config.yaml
n_layer: 16
d_model: 256
n_head: 4
n_kv_head: 4
head_dim: 64
d_mlp: 1024
vocab_size: 8192
activation: "tanh_gelu"
norm: "layernorm"
norm_place: "pre"
norm_eps: 1e-05
positions: "learned"
qk_norm: false
attn_scale: 0.125
bias: "all"
tie_embeddings: true
parallel_block: false
init: "normal"
init_std_qkv: 0.0312
init_std_o: 0.00553
init_std_up: 0.0312
init_std_down: 0.00553
optimizer: "ademamix"
lr: 0.000624
beta1: 0.9
weight_decay: 0.17
lr_head: 0.00476
grad_clip: 2.0
warmup_steps: 307
schedule: "wsd"
decay_fraction: 0.712
decay_shape: "linear"
final_lr_fraction: 0.05
batch_tokens: 65536
seq_len: 512
doc_mask: true
train_tokens: 595200000
steps: 9083
dataset: "wikipedia_en"
MLP neurons of a small language model. Each row is named by its layer, matrix (up: input weights) and neuron, and shows model dimensions 96-223. Each number is 128 + 32 x the weight over its row's rms, rounded and kept within 0 to 255.
After each neuron's rows, "fires on" lists the tokens most often at its 100 highest values on Wikipedia text that the model never trained on; "fires after" lists the tokens most often just before its 100 highest values on Wikipedia text that the model never trained on.

L3.up627 [131 121 146 168  61 138  77 125 232 133 173 114 142 115 120 151 124  73 139 139  89  55 105  91 113  85 140  90 135 117 115 108 136 146 140 124 157 154 159 149  84 138 141 145 126 127 124 119 154 141 164  70 106 143 174  99 130 143 129  92  73 143 157 113 122 130  98 142 156  53 118  67 143 121 131  91 125 168 142 107  75 143  92 141 123 154 125 159 104 127 172 111  75 208 130 108  82 154 197  77 117 158 113 142 112 145 117 136 152  41 135 107 148 147 199 132 151 167 103  77 193 132 151 125 194 101  73 145]
fires on: "="
fires after: "=", "\n\n"

L3.up430 [109 156  83 177  95 133 156  55 104 131 171 106  76 126 163  95 112  45  80  88 111 174 135 123 107 169 147  88 196  99 143  99 154 104 189 130 131 147 150  76 107 168 106 151 146 130 164  81 123 104 103 124 130 128 145 135 152 101 169 138 128 146 155 138 107  95 122 103 104 136 110 118  77 130 134 135 113 121 109 139 155 104  78 148 124 108 129 140 150  86 159 108  94 117 132 148 139  99 117 114 130 121  93 127 122 140 168 135 142  27 125 121 179 201 149 194 129 139 150 152 154 120 170 157 121 107 121  58]
fires on: "G", "C", "K", "V", "M", "P"
fires after: "-", " (", "–", " \"", "\n\n"

L5.up969 [ 89 155 140 106  92 112 100 118 136  62 164 114 130 117 160 118 127  94 177 112 127 145 137  87  90 105  69 218  79 115 130 141  43 122  92 118 168 141 107 141 115 162  97 140 124 150  77  73 145 105 114 126  78 105 120  96  86 133 163 140  68 154 133 126 127 143 191 115 115 112 120 103 142 127 122 123 118 147  94 120 154 188 117  86 124 144 129 157  98 117 116 158  97 200 154  95 113 154 134 170 126 171  88  78 103 155 139 198 129 177  63 123 134 153 115 200 126 192 117 191 124  76  99 168 114 123 119 115]
fires on: "\n", "|"
fires after: " |", "\n", ")", "|", "."

L2.up194 [134 146 117 104 132  74 167 106 117  67 119 173 166 133 115 134 126  81 124 136 123 124  90 113 159 133 109 113  82 145 126 121 104 127  63  83 179 156  81 167 122  46 132 134  88 168 125  88 217 140 132 118  99 113 117 143  74 162 127 117 159 127 159  97 105 104 141 154 160 164 132 138 150  80 202 102 116 183 169 167  88 148 114 102 126 177 118 179  71 140  87 123 167 137 161 104  94 115 107 125 104 154 138 120 116 143 133 157 152 171  92 137 173 102 160 126  96 151 132 150 149 130 147 133 140 152 120 152]
fires on: "|", " |", ";", " ;"
fires after: "\n", "\n\n", "  "

L2.up831 [116 105 179 130  51 108 167 154  96 187 167 118 146 176 112 116  61  71 111 118 113  59 115  48 172 133 145 166 117  94 158  96 176 134 213 124 166 179 120 180 135  71  94 146 173 183 120  89 158 119 161 117 166 201 125  87 120 121  78 117  83 112 183  85 119 101 119 141 120 101  79 108 115 120 232  77 122  88 115 107 104 107  73 137 115 114  87 153  98 151 154  23 116 157 148 124  94 137 162  94 118 118  81 116 161 138 151 134 120 146 134 118 113 130 132 140 124 173 110 102 173 119  93 131 132  71  90 112]
fires on: "=", ":", " |", "\n\n", " by"
fires after: "\n\n", ")", "=", "s"

L4.up795 [151 143 134  68  79 108  94 193 131 134 110 152  76  92  98 152 164  73 156 121 133 112 119  83 155  71 174 109 115 108 132 108 143  70 123  50 201 176 130 118 112 123 104 142 107 120  87 109 147 148 190 116  96 173 165 141 105 118 133  74 131 144 145 105 148  69 142 177 104 118 174  83 141 145 167 131 148 154 145 155 104 177 160 140 120 163 134 165 153 124 103 148 108 187 145 129 105 173 140 149 134 150  71 141 108 148  99 160 168 114 107  66 143 108 149 142 154 187  97 140 126 167 140 134 123 112  90 127]
fires on: "-", " |", "$", "|", "."
fires after: "\n", "|", " 1", "\n\n", "."

L4.up551 [ 91 131 126 156 113  61 158  98 103 183 180 127 112 124 143 135 133 131  72 113 135  79 125 112 175 103 107 140  67  70 144 107 162  75 194 182 150 158 173 152 112 142  47 180 124 164 137  91 211 104 136 105 132 131  86  62 138 119 108 113 164 160 139  76 128 119 152 149 157  95 130 128 101  89 136 103  87  99 183 102 118 131 130 141 129  50 133 154 173 142 148 142 141 106 136 175  89 122 125 101  65 117  82 152 149 167 145 156  92 148 128 128 149 142 130 132 113 185 113 106 186 141 124 131 143  61 100 176]
fires on: "=", ":", " Species", "-"
fires after: "\n\n", "-", "\n"

L4.up290 [150 129 169 145  70 185 105 139 166 123 163 131 121 112 125  94 175  73 100 122  94  86 156  56 139  91 105 178 160 105 106  97 121  87 175 172 113 172  89 100 126 153 131 110 174 210 118 116 203  80 188 125 140 164 106  99 135 131 154 122 116 170 150 128 148 124 154 187 179  86  61 129 148 169  84 115 143 149 128 113 156 130 122 120 148 151 139 133 129 104 138 107  80 153 162 170 129  64 155 130 174 114  75 101 171 165 127 164 107 109 129 114  90 142 149 164  97 125 124 172 150 101  63 145 122 203  93 171]
fires on: "|", " This", " 1", "O", " 2"
fires after: "\n\n", ".", "|", "\n"

L4.up697 [148 133 105 112  88 100 130 116 150 159 149 123 124 161 143 160 122  42 143 141 130 112 114 123 144 121 101 186 124 103 164  95 159 110 125  88 167 205 129 129 132  98 141 120 136 118 138 112 199  56 203 104 122 148 124 120 144 171  93 126 157 171 143  42 143  91 156 174 143  73 101  92  78 101 126  99 117 115 142 127 151 166 144 159  81 135 139 135 136 115 150  65 106 161 140 176  82 175 117  87 113 109 157 107  86 112 143 160 130  90 129 165 183 110 156 181 122 193  96 123 137 173  74 164 179 162 101 159]
fires on: " \"", "-", "\"", "=", "$", "~"
fires after: "\n\n", "\n", " (", "-"

L5.up47 [166 128 145 168  79 115 100 160  85 122 108 123 130 108 125 127 106  68 161 117 106 142 127  71  94  99  94 100 116  77 131 105 146  82 117  93 130 128 109 111 132 152 103 138 133 174 117  80 135  78 140 133 118 152 135  60 152 157 115 127 111 182 179 121 134 169 164 140 115 140  94  37  86 104 126  86 135 150 194 182 134 144 127 126 125 113 145 179 156 129 117 152 118 179 111 134  67 111 124  93 184 103  81 102  96  95 128 118 163  86 117 103 237 116 183 118 141 120  49 117 144 134 150 130 121 166  53 136]
fires on: "=", "19", "Sc"
fires after: "\n\n", "\n", " \"", " ("

L6.up658 [ 79 116 126 155 158 158 120 104 100 130 151 108 137 109 137 148 112 149 213 112  52 134 108  71  97 102  95 143 152 131 109 106  89  74 135 145 149 119 163 103 154 113 154  43 143 129 121 143 159 143 175 126 130 127 152  98 137 131 118 110 119  79 180 120 144 132  91 166  79 150 164  83  91 130 158 122  97 121 128 141  75 112 130 151 129 149 110  98  76 111  54 119  68  75  87 156 144 141 106  88  64 160 132  91 187 185  83 140 123 146 159 141 188  71 124 128 148 165 189 185 136  58 183 118 166 167 100 147]
fires on: ")", " also", " only", " both", " not"
fires after: " was", " is", " were", " are", "T"

L5.up876 [117 172 143 116 154  77  93 168 157 106 116  82  94  39 169 119 152 145  63  92 106 144 145 165 146 117 155 153 136 118 134 107 133 125 112 115 181 157 157 146  38 113 112 191  77 104  95 114 194 138 114 125 104 129 121 124  84  96 115 133 155 161 200 116 108 115 175  73 146 100 168 131 113  94 238 104 130 189 143 136 147  99 166 108 109 148  88 169 142 134  76  87  91 133 152 132 130 115 144 153 111 155 123 108 163 173 104 131  98 140 165  82 162 103 157  88 115 123 114 137 129  91  78 135 143 144 107 126]
fires on: "-"
fires after: "-", "|"

L2.up554 [146 122 113 193  82 193 131  92 130 110 198 129  65 174 135 112 146  63  48 108  56 139  83 105 114 137 155 136 166  90 169 109 173  73 191 152 157 135 133  84 116 152  92 103 184 139 162 116 110  78 118 118 127 147 117 126 176 126 128 140 152  74 182  95 100 102 124  68 169 130 103  90 117 111  98 133 110 148 102 155 152 129  81 124 122 171  84 125 130 109 181 137 103 117 191 101 145 127 147  78 142 145 109 111 119 135 150 150 172  94 137 119 170 140 152 131 160  99 103 153 129 136 190 129 134  90  79  77]
fires on: "H", "O", "K", "W", "D", "R"
fires after: "=", "\n\n", "-", " \"", "\n"

L9.up900 [151 143 115  66 129 145 111 146 101  56  93 184 105 124 139 130 201 106 115 145 149  76  80 151 132 110 144 161 127 125 163  92  95  64 111 131 172 164  68 129 131  91 101  78 118 116  90 102 167  90 171 112 103 109 121  96 109 161 184 135  69 169 185 121 106  96 143 137 105 123 115  94  71 119 178  84 130 163 110 130 138 123 129 140 107 131 197 139 112 110  97 166 156 201 130  94 140 143 150 165  95 119  78 145 104 142 101 161 110 121 145 106  94  76 155 134 124 202 149 191 184 131  63 162 101 218 110 133]
fires on: "-", "|", "\n\n", "2", "3"
fires after: "\n", "=", "\n\n"

L9.up839 [109 139 131 141  93 154 119 136 114 139 147 117 113 126  57 150 203  76 138  95  96 128 176 105 150 103 169 169 150 103 140  83 101 119 161 129 135 193 117 113 126 130  72 151 157 136  86  86 196  88  98 133  94  79 207  80  95 129 152  99 109 154 161 142  79 121 169 106 141 120 117 105 101 138 146 144 130 133 127 125 104  95 116 116 120 133 219 128 110  69 115 137 129 141 107 192  71 125 141  98 156  89  98 148 141 203 135 130 138 131  91 113  64 144 144 138 101 181 197 179 162 121 122 158 177 135 164  96]
fires on: "-", " The", ".", "M", " the"
fires after: "\n", ".", "\n\n", ","

L11.up893 [ 71 104 117 185 133  61 142 116 126 109 148 101 157  78 197 100 127  86 102 110  76 125 163  53 144 140  93 154 131 125 135 145 192 129 114  86 193 128 151 123 115 106 115 113 158 115  94  63 165 125 147  91  95 116 157  62 107 104 101  94 107 130 175 145 115 117 156  46 109 107 172  76 170  73 201 125 145 134  67  89 171 125 102 132 134 122  98 184 130 126 118 139 140 152 101  89 134 171 139 117 133 128 124  59 144 149 119 138 149 137 103  88 112 152 132 187  92 119 153 140  79  78 139 139 119  86 110 148]
fires on: "  "
fires after: " |", "|"

L6.up1002 [130 135 151 145  60 113 142 174 115 118 144 117 142 103 113 130 151 103 157 114 118 108 126  27 186  99 162 130 161 106 153 132 115 147 126 116 144 204 134 116 130 218  86 134  83 181 106 147 173 111 132 107 126 136 177  65 138 126 150 112 147 172 177 142 131 153 171 148 162 110 138  95 137 131 107 125 134 185 152 128 129 172  87 161  97 148 133 153 131 138 157 115  98 152 144 127 103 123 207 113 105 128  86 110  87  38 161 185 132 120  82  87 133 154 112 112 103 161  79 107 148 151 170 158 132 120 112 132]
fires on: "=", "-"
fires after: "\n", "\n\n", "="

L4.up857 [113 142 143 170  83 100  93 141  90 130 147  88 103 109  99 124 156 111 115  99  51 176 120  35 110 110 154 191 171  88 100 116 180 140 185 155 144 140 118 110  89 134 125 125 124 114  99 140 133 132 140 128 143 152  94 106 142 120 133 134  92 157 149 116 142 144 161  85 108 161  79 122 153 114 162 117 111 146  58 148 111 157 136 117 150 172  66 143  96 124 129 167 103 212 108 137  77 156 146 104 119 177 118 125  75 136 113 183 126  96  70  97 160 148 173 125 172 102 129 106 150 138 154 125 143 133 119 103]
fires on: "W", "R", "w", "L"
fires after: " \"", "=", " (", "\n\n", "-", "."

L5.up671 [106 168 103 134  94 131 106  61 133 140 138 118 145  76  33 126 163  91  92 119 107 135 186  89 121 120 107 126 121 135 151  88 142  95 133  98 134 119 100 124 103 134 125 140 101 141 113 100 155  85 119 121 125 162 106 126 128 147 124 120 152 154 207 121 102 141 144 114 120 120 179  73 185 127 177 117 119 180  86 176 145 161 181 112 121 141 115 175 156  69  91 188 119 151 143 144 144 134 171 128 176 168  57  29 187 109 100 191 133 130 133 122 136  83 110 139  85 132 185 102 158 109 159 142 124 157 109 148]
fires on: "-", "{", "["
fires after: "-", "|", "^", "{", " ^"